From a checkpoint of a small transformer trained on Wikipedia.
Size: 9 layers, MLP 448 SwiGLU, 5.44M parameters.
Training: a variant of Muon for these matrices, 236M tokens, 7215 steps.
MLP neurons of a small language model. Each row is named by its layer, matrix (down: output weights) and neuron, and shows model dimensions 80-175. Each number is 50 + 12 x the weight over its row's rms, rounded and kept within 0 to 99. A neuron's up and down rows have the sign that makes its largest values positive.
A block is one neuron, or neurons of one layer that tend to fire together. After each block is what it responds to, as a language model described it from the Wikipedia text at the highest values.

L5.down379:39 65 65 37 41 39 38 47 45 52 55 58 41 62 59 62 36 38 62 55 37 49 52 33 53 73 35 29 26 42 60 66 58 58 58 53 45 30 68 50 41 42 70 53 58 43 61 68 74 72 50 32 54 50 57 49 54 49 53 32 63 39 48 38 40 56 27 76 56 50 10 40 72 72 58 54 48 53 54 57 33 51 64 41 68 59 60 52 47 66 40 50 47 27 33 39
Description: Comma closing a sentence-opening time or adverbial phrase, just before the main clause's subject, as in "Between 2014 and 2016," "After the war in 1919," "Thus,"; also clause-linking "that," "when," "with."

L2.down5:58 53 39 42 76 42 42 72 47 52 43 52 48 46 30 35 51 51 51 49 38 57 64 44 43 53 23 64 75 68 37 62 61 33 56 57 47 59 60 47 54 55 33 42 55 64 55 48 31 59 70 35 48 34 60 44 76 21 38 63 47 11 70 72 46 58 47 80 39 43 47 54 54 42 69 54 47 61 17 52 59 71 25 62 63 43 53 61 43 53 77 49 44 43 69 49
L2.down77:48 58 52 28 63 43 45 46 41 49 44 76 56 65 62 52 69 59 43 50 65 41 52 43 67 41 51 54 33 55 62 60 47 57 54 35 57 47 48 37 48 53 32 32 72 50 54 48 46 48 57 52 62 50 55 59 64 31 42 51 50 56 68 56 41 44 63 49 41 64 16 49 33 45 49 34 32 45 33 49 35 47 18 48 37 45 85 52 60 66 43 52 32 48 48 54
L2.down142:59 46 46 63 44 51 57 43 37 37 37 60 44 62 75 61 37 64 55 34 45 75 43 41 66 48 52 63 58 55 43 52 54 55 35 50 50 56 23 51 57 70 46 52 32 63 61 54 57 51 33 47 47 40 48 49 65 41 65 56 34 25 50 31 31 20 60 72 32 49 24 45 56 58 50 34 52 57 57 32 69 50 44 64 53 55 64 29 68 40 66 67 54 35 39 38
L2.down146:53 51 26 42 59 54 41 57 51 71 56 41 46 44 62 44 63 61 57 69 66 60 40 57 52 40 44 60 30 51 37 35 46 47 63 67 69 38 53 38 63 57 22 41 44 49 42 53 58 78 41 46 60 36 61 39 52 53 52 47 56 47 42 52 30 58 41 42 54 53 38 49 42 48 51 62 49 57 38 60 45 50 31 52 48 67 47 14 40 40 43 38 24 34 48 60
Description: Fires on determiners, quantifiers and numbers before a noun, often the final piece of a split word, e.g. an|other, var|ious, ne|xt, F|our, these, some.

L2.down155:53 42 70 37 54 57 55 68 34 50 70 50 61 44 60 67 55 68 39 45 43 48 63 48 56 47 21 37 42 56 38 71 46 37 58 62 56 44 48 44 36 37 56 60 33 73 56 42 51 80 48 37 42 66 49 67 66 14 45 43 58 27 55 43 47 58 56 44 45 43 51 55 58 58 39 34 57 59 46 42 44 51 30 66 61 47 37 52 54 42 57 64 34 39 48 67
L2.down207:53 64 55 34 48 56 28 49 35 29 51 59 47 72 57 49 43 52 73 57 61 62 56 67 41 38 40 52 44 43 48 68 56 53 37 61 48 41 41 57 56 69 58 46 46 72 69 41 48 54 46 53 49 42 65 36 56 50 61 55 50 26 73 42 50 35 42 54 37 54 81 68 42 54 73 49 60 45 54 53 62 39 38 53 75 44 54 35 58 77 68 51 50 46 79 55
L2.down360:23 79 59 52 44 50 44 47 44 52 40 55 50 48 54 18 48 58 42 44 48 47 45 61 62 52 34 54 42 41 45 54 71 71 61 38 55 69 32 49 51 68 53 53 42 58 71 49 63 44 55 66 31 54 51 41 45 48 70 50 50 25 72 44 52 35 55 61 46 44 38 37 64 66 55 42 77 42 52 49 44 33 51 61 48 55 49 56 41 51 50 63 55 62 48 63
L2.down439:53 47 59 42 47 52 46 48 58 46 54 54 43 37 41 36 46 55 41 47 39 78 51 47 86 51 48 28 35 65 64 36 18 49 48 67 46 32 70 47 77 39 53 43 37 77 50 45 51 57 66 31 42 63 63 47 37 34 60 39 18 39 35 56 76 49 53 43 35 50 46 40 58 55 29 39 45 37 52 51 51 66 31 43 50 48 43 55 36 51 48 52 37 61 61 51
Description: Second or final word pieces completing common function words split across tokens, especially wh-at, plus up-on, bec-ause, th-us, whil-st, and whole-word " but".

L5.down79:42 48 36 46 50 35 46 62 45 57 76 54 39 60 62 50 55 68 41 61 30 39 49 54 52 57 53 41 79 36 37 51 45 37 57 47 62 52 71 34 49 37 46 50 51 78 60 37 58 36 47 73 53 68 48 32 21 37 48 64 36 37 39 55 42 56 49 47 27 48 73 65 57 57 65 60 48 33 49 40 36 28 56 42 57 48 43 39 78 51 45 24 50 43 50 25
Description: Short middle pieces of words split into several tokens, following a prefix piece, as in def-ic-ient, eff-ic-ient, ass-um-ed, app-oin-ted, inc-re-ase.

L2.down91:53 67 45 20 27 69 36 49 40 42 44 52 51 65 43 40 55 55 50 41 56 57 47 63 56 38 51 52 55 48 57 28 63 50 54 65 25 36 61 74 48 55 56 48 65 69 41 65 38 34 75 44 49 69 48 50 54 44 53 66 65 56 61 64 44 55 33 42 51 61 47 57 55 63 47 49 37 28 22 46 64 55 32 43 54 55 57 73 51 51 34 60 67 31 40 41
L2.down225:32 58 43 70 53 66 33 51 64 30 43 41 37 61 63 56 46 32 43 53 64 64 38 45 46 36 36 52 31 48 49 60 48 61 49 33 65 38 39 60 54 48 49 54 42 45 48 33 33 46 53 53 57 45 63 45 66 61 51 53 53 45 66 35 42 56 51 49 31 46 47 61 29 27 63 26 50 57 34 41 66 46 50 63 34 51 30 32 41 36 49 60 27 63 37 41
L2.down311:47 45 66 35 40 50 48 42 47 47 42 67 43 45 52 60 71 40 40 58 48 50 47 65 55 62 54 31 29 61 72 44 45 58 56 38 81 59 71 60 64 56 55 37 51 57 54 55 56 35 40 52 27 63 49 26 60 67 46 59 38 26 36 48 68 61 50 48 47 60 50 53 40 29 56 51 34 42 42 57 57 64 67 49 69 46 41 52 61 36 28 64 49 53 59 50
L2.down437:27 73 40 74 40 48 63 56 56 35 33 51 47 60 41 41 29 66 64 40 37 40 49 00 48 69 76 62 75 43 60 43 22 37 40 61 59 48 64 40 62 44 42 22 26 58 47 42 53 60 58 52 30 73 54 56 73 39 53 53 39 49 53 49 28 53 64 54 45 54 61 51 66 51 47 39 50 51 34 54 48 60 30 48 38 61 32 44 54 27 66 48 51 55 47 57
Description: Inner pieces of words split into fragments, above all "g" in de-g-ree in education biographies; also sl-ight-ly, str-ong, l-ength, and "head" in head coach.

L4.down2:49 69 34 50 33 65 45 63 59 38 56 44 54 60 30 55 42 57 35 41 49 59 32 41 58 36 13 46 71 62 52 57 50 47 42 49 46 32 69 59 53 25 47 34 61 57 38 44 66 30 50 44 57 67 77 42 57 55 38 25 45 49 41 42 51 45 45 30 34 45 43 68 70 49 60 47 31 52 42 51 46 46 55 69 71 46 43 33 56 49 49 52 68 33 45 56
L4.down6:62 54 59 29 57 41 55 72 59 52 30 32 53 42 59 48 50 40 25 64 52 68 34 50 53 31 60 38 44 42 48 53 28 27 64 54 67 66 45 61 44 51 41 34 63 57 51 37 67 63 69 51 52 49 80 51 43 40 56 64 46 37 33 68 25 38 28 74 47 39 50 53 69 63 45 55 37 57 30 47 46 26 38 44 33 46 59 31 55 43 50 49 44 40 58 38
L4.down26:46 48 49 58 52 49 61 40 56 33 64 49 47 50 49 44 43 51 58 30 57 44 55 46 46 55 47 45 68 68 51 66 43 56 50 43 54 51 75 57 51 27 57 52 44 46 41 27 56 53 64 53 20 56 44 60 20 31 46 35 57 41 43 64 42 26 38 55 46 71 39 34 62 38 17 45 50 39 46 39 89 50 48 49 36 50 53 17 24 32 54 37 61 38 45 59
L4.down30:55 76 49 54 44 30 47 45 59 56 43 57 65 45 56 25 41 75 43 63 47 49 59 69 60 33 31 34 67 52 32 46 37 57 55 39 67 42 61 27 65 49 61 62 55 62 53 75 52 67 31 46 52 57 57 57 52 45 60 59 33 43 51 50 55 46 47 66 71 45 52 77 44 62 69 29 52 49 43 49 55 47 61 50 43 33 24 47 64 41 23 57 47 48 45 51
L4.down40:66 52 31 32 44 48 45 32 47 81 38 59 46 50 47 72 55 61 47 58 45 50 42 45 67 56 49 41 56 50 53 49 58 53 43 49 36 47 65 41 50 58 36 55 82 59 50 42 61 65 67 41 57 48 61 49 40 40 39 29 32 41 58 35 59 34 36 25 46 63 35 51 50 49 56 51 39 58 38 43 35 33 35 49 66 58 63 61 63 54 60 38 39 26 46 46
L4.down89:41 51 78 36 44 37 39 25 47 53 51 32 46 36 58 69 48 33 54 41 56 82 67 34 62 58 61 54 49 38 40 36 77 62 44 53 47 68 51 50 40 55 71 44 78 66 47 80 41 55 45 50 57 66 41 74 67 52 43 46 37 59 54 20 54 47 45 42 52 35 28 50 66 36 59 39 63 59 76 69 45 41 68 45 25 38 59 57 51 44 64 65 46 55 42 62
L4.down143:35 61 35 52 35 54 51 63 61 22 50 57 77 40 76 35 45 43 61 64 57 56 48 57 61 55 45 53 62 45 63 54 39 49 55 61 60 43 58 44 59 68 51 50 53 61 57 47 36 55 40 46 37 57 46 58 63 61 39 88 49 33 39 37 53 60 60 55 30 42 44 62 30 58 49 23 77 40 51 49 44 23 52 33 62 38 59 52 58 48 48 58 50 50 46 48
L4.down187:48 38 58 32 34 41 43 51 68 46 53 54 60 53 45 69 46 47 48 31 48 52 59 62 38 65 51 31 62 34 57 52 38 38 66 48 34 44 41 49 61 23 40 53 52 29 49 47 53 53 48 59 71 39 44 44 38 48 55 38 47 35 51 57 53 47 44 66 36 40 50 56 38 45 43 27 37 41 56 42 49 81 53 62 40 54 48 53 52 28 41 58 44 57 31 48
L4.down196:54 61 50 36 53 35 54 63 54 69 37 35 42 38 54 54 36 43 36 45 60 54 41 32 42 45 83 43 68 56 56 52 48 69 33 60 45 48 68 56 54 62 31 63 54 43 64 40 67 45 64 38 45 66 65 41 71 30 59 47 45 65 47 61 65 43 50 51 62 59 66 46 45 30 43 46 58 56 61 44 33 44 57 27 58 71 59 44 45 48 52 63 42 41 69 35
L4.down209:43 56 58 59 60 52 69 56 49 51 33 53 45 61 40 42 48 33 45 54 43 59 53 67 78 59 36 59 71 53 34 44 49 40 31 54 53 57 56 52 36 49 49 44 56 45 27 34 53 63 58 51 51 58 41 47 59 56 56 66 39 70 43 33 77 59 68 44 53 62 51 46 70 51 45 69 22 53 24 49 65 48 40 46 30 53 62 33 29 59 44 50 26 33 67 31
L4.down238:45 56 32 41 80 56 48 60 68 41 55 46 61 44 57 49 46 53 57 86 64 74 34 51 47 42 44 37 43 36 52 39 49 47 48 38 52 43 63 32 64 56 49 23 63 60 60 33 47 59 37 65 33 50 39 67 53 50 45 58 56 49 52 47 42 47 60 47 45 68 06 53 57 35 29 52 46 29 60 54 55 55 39 54 54 41 35 37 50 61 74 92 48 53 40 51
L4.down245:27 32 33 50 57 65 52 35 26 40 66 56 47 38 43 42 54 56 43 56 36 62 48 41 52 55 42 66 42 64 54 67 49 43 61 69 45 56 68 42 29 51 54 66 60 67 47 44 31 63 45 38 27 67 45 61 62 25 54 46 42 73 46 53 49 53 20 37 54 46 49 63 42 57 37 77 50 75 44 47 52 56 44 26 64 52 37 31 40 59 54 59 47 50 47 67
L4.down292:32 46 51 68 54 50 66 65 58 71 34 57 64 43 47 44 22 74 60 50 52 46 58 54 48 57 41 24 53 38 40 49 52 54 67 61 52 39 45 53 70 40 46 53 43 66 45 58 26 41 61 51 35 51 51 54 43 56 55 61 33 38 43 58 23 56 34 40 45 53 52 46 42 55 52 42 48 66 45 62 51 28 56 78 60 60 32 72 61 54 51 66 43 69 43 44
L4.down330:56 39 61 34 71 47 45 72 67 52 53 40 43 44 49 36 27 55 56 57 52 54 32 53 56 35 39 51 70 40 51 44 41 32 53 24 59 28 49 52 60 46 55 42 56 40 56 52 56 56 47 82 54 74 53 47 56 65 47 45 59 50 46 49 65 59 80 40 50 75 47 73 48 63 43 31 44 50 33 46 30 19 44 70 35 48 74 44 57 52 24 43 31 46 53 28
L4.down343:61 35 39 34 38 49 36 46 40 55 52 47 34 42 51 47 40 51 43 47 42 50 58 53 48 51 48 60 44 35 33 42 56 33 29 67 42 79 40 42 46 60 49 43 63 47 57 30 63 52 45 54 70 59 41 37 44 27 53 64 56 71 61 38 43 37 63 51 31 48 53 32 38 41 62 40 39 35 36 33 52 47 42 60 50 45 38 41 61 70 73 54 52 31 41 69
L4.down372:55 61 43 42 75 52 45 42 41 54 55 49 31 64 26 39 51 69 56 43 59 58 64 53 56 50 51 49 56 48 60 52 43 53 59 53 54 56 35 30 62 40 42 43 55 50 60 40 53 50 41 55 56 41 34 41 39 57 47 74 63 50 41 49 55 31 40 36 43 64 46 80 52 51 51 31 55 54 52 49 44 75 34 55 35 38 52 51 05 61 40 60 59 39 46 44
Description: Determiners or modifiers right after a preposition that opens a time or circumstance phrase, like at that time, at some point, in other respects.

L4.down36:56 40 52 35 55 56 48 46 61 53 43 51 54 37 46 57 45 50 57 62 59 55 40 56 66 65 36 30 66 16 68 51 64 49 50 53 68 28 56 69 53 50 34 47 49 66 57 45 58 60 60 40 40 58 52 40 74 47 67 39 63 43 72 55 54 58 26 55 59 45 62 45 45 36 38 38 70 57 40 53 51 42 26 42 44 59 50 65 53 46 55 52 55 21 63 63
L4.down55:49 26 76 46 56 64 44 20 62 70 57 64 50 28 51 48 41 49 49 44 67 66 52 64 55 35 56 63 43 28 50 50 42 45 63 74 51 46 27 42 45 37 47 30 51 41 43 56 36 40 41 47 41 43 67 45 55 36 62 44 38 39 60 51 29 48 21 57 50 55 36 50 49 51 33 58 45 68 51 37 54 54 46 32 29 47 39 41 35 41 71 56 70 40 56 39
L4.down60:49 50 42 43 29 42 40 44 65 40 44 37 61 53 50 45 33 48 65 54 56 45 79 68 44 28 59 47 59 57 48 59 45 53 18 43 25 69 79 70 42 34 50 32 58 40 42 52 38 47 44 55 52 44 49 32 44 54 43 78 57 28 39 55 57 38 44 55 51 43 46 33 42 57 70 58 54 66 46 36 58 61 35 32 62 54 46 57 62 52 50 64 50 48 34 36
L4.down69:65 67 55 31 44 42 54 55 51 39 29 48 53 56 42 50 68 52 44 71 56 57 54 45 57 37 49 58 45 55 51 70 50 56 62 31 38 47 51 33 55 44 71 59 43 66 37 54 45 44 52 41 60 35 61 50 19 56 51 55 35 65 53 68 43 46 55 63 52 63 12 64 48 59 73 44 29 44 42 40 37 47 69 69 49 59 55 59 34 55 64 36 37 35 45 60
L4.down112:53 55 59 41 67 51 80 67 53 27 62 50 63 64 43 65 44 41 36 38 52 68 59 57 61 76 80 54 48 49 41 39 69 60 68 50 49 48 37 53 40 51 56 46 46 29 79 69 28 52 58 49 52 49 43 51 50 35 49 31 25 35 60 46 64 63 52 47 80 45 60 47 44 57 62 64 48 44 81 59 59 62 40 53 62 40 53 59 41 51 67 55 68 71 42 55
L4.down215:73 33 53 70 50 60 71 45 34 53 46 54 53 31 35 53 47 65 68 60 38 66 34 37 64 56 68 46 71 50 33 47 90 53 45 49 59 31 42 48 47 39 46 63 35 62 56 37 22 47 61 54 53 62 63 55 65 43 49 50 59 63 71 50 46 51 63 42 41 38 44 37 31 43 70 46 46 57 50 56 58 72 62 33 40 51 56 49 40 53 40 43 79 51 59 40
L4.down283:35 41 66 51 32 35 49 56 56 63 62 59 39 60 57 55 49 57 45 44 33 38 61 54 60 40 59 32 48 49 47 73 66 48 49 39 71 38 42 57 65 56 65 36 45 72 42 42 79 45 54 41 52 38 24 48 70 31 58 38 59 51 55 27 59 58 38 85 45 70 24 48 58 62 54 69 44 44 41 37 21 39 48 69 54 42 55 69 47 35 39 40 47 63 33 57
L4.down285:46 71 56 44 50 51 43 72 54 64 42 40 47 67 59 57 49 40 66 32 67 53 66 57 44 61 40 35 46 61 59 40 62 57 29 64 54 54 50 39 56 64 66 67 48 72 55 68 44 63 56 40 51 54 49 40 68 22 55 37 43 66 49 47 52 51 41 29 73 59 70 41 66 60 48 27 52 30 37 44 73 51 55 33 53 43 23 40 53 35 56 65 20 63 29 57
L4.down300:28 69 58 58 64 57 28 41 63 57 45 44 52 60 56 25 44 58 59 69 42 54 62 45 49 40 46 68 61 51 49 53 75 41 55 62 41 64 37 34 56 57 34 64 34 57 68 63 46 35 41 42 53 35 44 67 56 74 58 58 67 44 46 55 55 29 58 40 57 62 29 68 48 43 27 62 38 66 49 42 32 37 59 52 51 36 54 50 56 50 68 53 59 38 56 39
L4.down306:38 37 44 42 70 50 44 50 56 48 48 31 44 46 50 60 42 44 36 47 77 28 43 29 44 37 37 36 23 55 48 20 61 55 40 65 60 79 41 39 63 44 60 70 62 58 49 47 40 61 56 65 55 66 53 61 56 43 48 55 44 22 49 29 56 60 42 55 55 52 42 56 74 62 50 46 67 39 43 54 46 38 49 64 29 47 43 68 58 50 42 68 34 63 60 40
L4.down312:37 58 60 60 68 52 49 54 36 76 61 54 47 61 62 39 46 61 36 32 59 39 54 74 43 56 37 37 50 56 45 67 57 45 41 40 53 54 37 64 56 37 55 56 52 52 58 57 26 56 61 59 49 34 51 44 43 33 56 34 45 46 54 35 55 72 32 67 47 71 33 50 55 59 41 35 52 30 44 47 50 50 60 60 39 56 63 45 39 61 60 66 47 69 50 35
L4.down375:64 61 25 50 66 73 55 55 55 35 51 57 46 26 56 50 37 61 54 60 48 50 45 52 55 44 19 59 52 36 55 59 39 35 53 58 48 45 34 54 39 24 60 59 59 61 61 34 46 37 52 54 59 49 57 51 45 41 55 40 50 46 39 61 54 64 85 35 63 50 32 40 30 60 39 32 57 38 60 46 75 31 49 65 38 68 69 47 67 59 38 39 54 43 65 55
L4.down381:38 63 63 73 48 62 63 48 53 44 55 60 37 74 37 47 50 52 70 45 59 53 82 23 66 69 60 40 49 40 62 50 47 34 57 41 64 61 49 37 32 46 45 33 41 59 30 47 54 63 33 65 47 60 58 40 56 41 51 64 42 37 44 50 53 54 33 26 43 57 33 39 58 60 65 46 30 48 38 56 57 59 39 47 44 45 53 38 27 63 49 78 64 46 50 36
L4.down388:60 70 56 51 62 45 33 67 52 71 61 51 40 51 46 30 41 31 71 48 60 71 53 59 20 40 65 31 52 72 43 49 34 45 48 47 37 77 73 60 42 47 48 43 74 65 49 86 25 58 67 26 43 64 56 58 47 62 53 43 47 46 31 38 47 46 54 40 59 60 74 69 60 58 46 54 43 69 57 64 31 47 50 59 63 48 42 47 35 43 52 57 37 46 63 56
L4.down402:56 78 81 50 54 41 47 47 37 35 55 49 63 62 59 48 43 41 45 36 31 42 63 48 47 56 41 50 51 56 41 34 49 79 62 45 57 30 55 62 74 24 54 43 31 56 51 55 61 46 62 38 76 54 61 53 51 33 67 41 59 55 65 58 66 65 33 49 49 64 64 47 45 54 49 54 34 35 61 41 50 44 42 52 54 70 37 40 39 66 45 46 45 32 37 56
L4.down432:50 43 44 57 57 75 43 39 49 51 49 56 70 56 58 62 55 75 21 42 65 82 33 63 40 56 63 44 65 39 47 54 34 65 49 44 25 65 67 56 60 46 39 66 41 53 55 66 16 47 63 38 68 51 62 54 58 41 45 39 36 60 56 26 42 46 69 48 57 34 65 59 56 48 47 21 48 61 54 48 50 41 53 26 58 54 76 35 31 59 75 54 32 53 57 55
Description: Commas and word-final pieces ending a sentence-opening adverbial or clause, just before the main subject, as in However, In February 2009, During that time,.

L4.down125:51 30 42 32 24 68 54 49 38 57 54 51 66 46 43 52 60 53 54 53 43 41 60 38 38 49 40 64 57 43 49 34 51 56 39 47 57 49 44 47 66 35 51 57 36 63 56 73 48 35 52 44 55 30 44 44 42 40 44 34 60 29 28 56 51 70 70 33 48 65 48 39 33 48 55 52 60 46 51 36 51 70 50 28 48 53 76 49 36 53 45 41 64 66 53 66
L4.down134:47 58 54 54 52 66 50 43 38 54 49 41 36 56 49 26 50 60 78 39 40 86 43 47 51 64 52 44 30 42 43 41 59 64 50 47 48 67 47 57 47 57 43 62 47 50 63 50 53 40 49 55 52 44 60 54 48 42 49 37 61 22 42 51 33 57 59 43 28 51 62 57 51 49 39 45 36 19 56 41 41 27 54 52 32 49 83 74 64 59 46 60 47 52 45 54
L4.down138:66 38 59 31 48 54 29 55 47 29 44 52 31 65 47 56 47 46 48 53 61 48 41 56 43 32 55 47 65 70 55 67 42 52 60 42 56 50 65 56 74 44 58 43 62 69 29 40 63 36 37 55 77 40 49 41 31 40 60 46 44 38 59 30 60 50 64 38 45 21 37 46 53 66 61 42 62 47 36 53 48 70 65 32 51 50 56 74 59 45 51 40 58 40 48 39
L4.down140:57 67 44 36 38 62 36 62 66 27 35 51 51 44 57 54 53 39 54 58 34 53 46 44 58 43 66 39 62 65 46 58 41 58 42 35 50 39 63 56 53 38 44 57 43 51 40 47 53 67 54 36 60 43 49 55 56 31 50 32 49 40 39 66 70 54 69 49 38 58 41 49 62 44 65 58 57 82 32 32 42 37 47 69 53 31 62 61 47 39 60 57 51 22 53 30
L4.down180:80 35 40 41 41 43 48 51 21 55 56 45 57 49 61 47 66 47 36 40 48 22 53 58 47 53 53 14 51 43 49 31 47 52 55 64 39 58 57 50 30 46 45 62 66 42 56 68 44 59 53 42 40 53 65 52 58 67 31 41 18 33 39 55 45 35 70 50 57 34 56 38 70 76 58 46 33 47 60 46 59 27 66 68 51 39 29 56 57 59 57 44 64 19 31 32
L4.down197:61 37 39 59 52 56 59 37 49 70 73 38 53 43 42 59 44 52 35 52 53 34 45 43 50 53 46 39 67 35 27 34 59 36 44 40 56 56 53 66 37 48 38 50 43 68 49 57 46 48 34 44 43 41 53 43 63 29 68 55 47 53 52 44 35 50 56 49 52 56 53 34 43 41 26 58 56 58 54 65 58 47 69 56 37 52 22 47 54 68 37 45 50 65 32 49
L4.down211:71 51 48 60 32 51 68 48 51 32 45 34 32 63 49 57 34 50 63 28 39 47 50 57 50 68 52 57 81 49 55 48 72 35 46 43 58 38 60 45 43 52 30 61 46 51 48 53 67 60 47 47 68 62 47 56 28 58 61 45 55 49 52 49 33 63 50 44 54 32 47 58 45 52 59 64 64 68 28 66 43 63 47 68 61 45 54 51 46 54 39 39 64 68 39 39
L4.down212:45 38 30 41 40 32 61 28 45 75 42 36 42 28 53 48 36 45 35 46 45 41 48 49 55 41 04 47 38 42 53 50 61 22 46 41 49 55 51 54 45 41 51 54 70 52 70 49 61 54 55 47 63 49 49 54 41 52 40 60 57 65 45 45 77 48 50 28 45 49 41 44 42 41 51 49 75 43 52 56 38 63 37 62 40 49 48 44 67 79 47 49 32 49 43 63
L4.down231:49 55 47 43 33 59 53 49 52 53 59 64 38 69 38 81 42 53 23 46 57 46 33 53 42 45 44 51 61 48 56 39 71 34 57 53 52 40 53 59 36 33 65 34 42 48 42 46 67 38 43 53 54 48 59 44 49 47 29 44 36 43 49 53 47 55 50 28 45 52 53 56 41 60 37 44 28 38 29 36 53 79 53 70 41 68 31 60 58 53 58 49 56 28 41 43
L4.down290:68 36 27 33 54 54 62 31 71 47 61 48 47 30 66 57 65 51 63 65 60 48 54 43 48 45 49 22 51 35 44 44 30 58 41 55 42 49 69 55 25 55 37 43 54 57 52 57 62 76 33 53 55 49 48 46 44 45 53 45 32 35 79 26 65 40 50 53 57 46 54 45 59 69 53 57 61 48 35 43 51 59 51 63 59 51 54 53 70 62 58 41 45 55 39 32
L4.down308:41 89 33 62 54 73 54 81 46 46 37 32 51 56 61 30 49 48 41 61 37 38 29 37 46 54 44 55 39 61 42 45 25 33 55 53 40 32 65 61 52 70 28 61 61 58 45 62 52 64 58 24 49 44 55 50 61 57 64 40 56 56 54 47 46 42 36 63 63 56 61 47 54 50 62 51 48 57 53 71 41 64 44 83 77 41 51 58 51 50 55 34 52 39 39 47
L4.down338:34 61 32 58 53 56 44 43 64 32 60 46 53 65 69 60 59 51 63 67 29 66 48 76 63 69 51 30 46 49 60 44 54 36 49 53 46 53 51 47 61 52 52 54 41 56 68 53 61 61 75 45 39 49 49 65 48 24 43 53 59 40 58 51 61 65 47 54 74 44 65 50 40 51 73 50 34 61 11 40 62 45 44 57 45 56 42 54 45 49 49 38 48 58 45 53
L4.down367:42 26 59 65 47 53 65 38 41 50 79 51 48 42 55 70 25 58 53 39 46 71 51 48 28 65 48 52 51 69 32 41 60 48 51 47 45 30 53 43 34 59 42 63 54 35 57 43 36 52 31 32 64 51 72 39 60 37 47 32 45 36 46 51 51 45 30 65 52 49 63 71 28 53 59 30 36 57 57 79 56 49 52 65 45 60 39 39 54 73 52 41 59 49 58 76
L4.down411:47 42 48 28 52 55 43 53 70 52 53 41 60 50 47 56 31 36 31 48 46 55 38 55 66 65 51 47 53 64 54 70 45 36 53 56 28 50 41 35 47 49 41 51 57 65 44 43 56 46 54 27 50 38 47 55 44 48 39 50 40 66 15 51 30 56 39 35 53 65 54 60 72 45 55 71 60 72 39 43 49 60 62 38 44 54 65 51 30 28 48 44 56 28 42 63
L4.down425:63 57 41 65 63 41 47 48 45 46 53 61 54 52 49 36 49 37 28 64 36 29 51 44 59 44 29 50 17 40 79 61 16 41 64 56 47 53 53 56 35 75 49 35 58 30 51 40 33 50 36 41 53 51 69 43 43 54 65 41 43 29 47 52 43 31 53 69 58 62 51 47 60 57 42 44 43 67 59 37 55 37 47 48 49 14 34 57 60 53 23 41 43 62 44 62
L4.down447:38 47 60 47 58 64 49 58 61 28 54 43 51 62 31 65 32 51 54 49 51 47 56 41 49 21 62 44 57 58 49 50 59 29 53 56 53 64 51 62 63 62 40 31 60 40 59 53 65 53 54 56 61 55 63 69 49 46 59 42 62 46 53 46 44 58 64 49 61 58 63 57 39 58 71 60 34 41 43 46 42 67 34 69 59 67 36 52 48 37 56 50 59 46 65 47
Description: Short vowel-led word-piece fragments inside a word split into several tokens, strongest on the ac of reached and coached, also refuge, computers, definition.

L5.down373:35 48 56 43 44 57 32 44 33 38 56 44 36 59 51 65 58 39 53 58 42 54 44 37 64 34 58 45 43 49 32 69 43 57 37 44 70 45 44 62 51 42 47 47 60 57 45 61 47 43 64 62 38 28 76 37 52 60 52 42 47 28 57 68 58 47 53 55 40 45 37 53 57 76 73 57 45 54 57 19 42 75 49 61 59 43 57 35 60 56 53 54 58 44 68 58
Description: Early before decades or periods (the early 1990s, early Pliocene), quantifiers (many, two, few), and mid-word fragments in names (Lat-in, Cal-vary).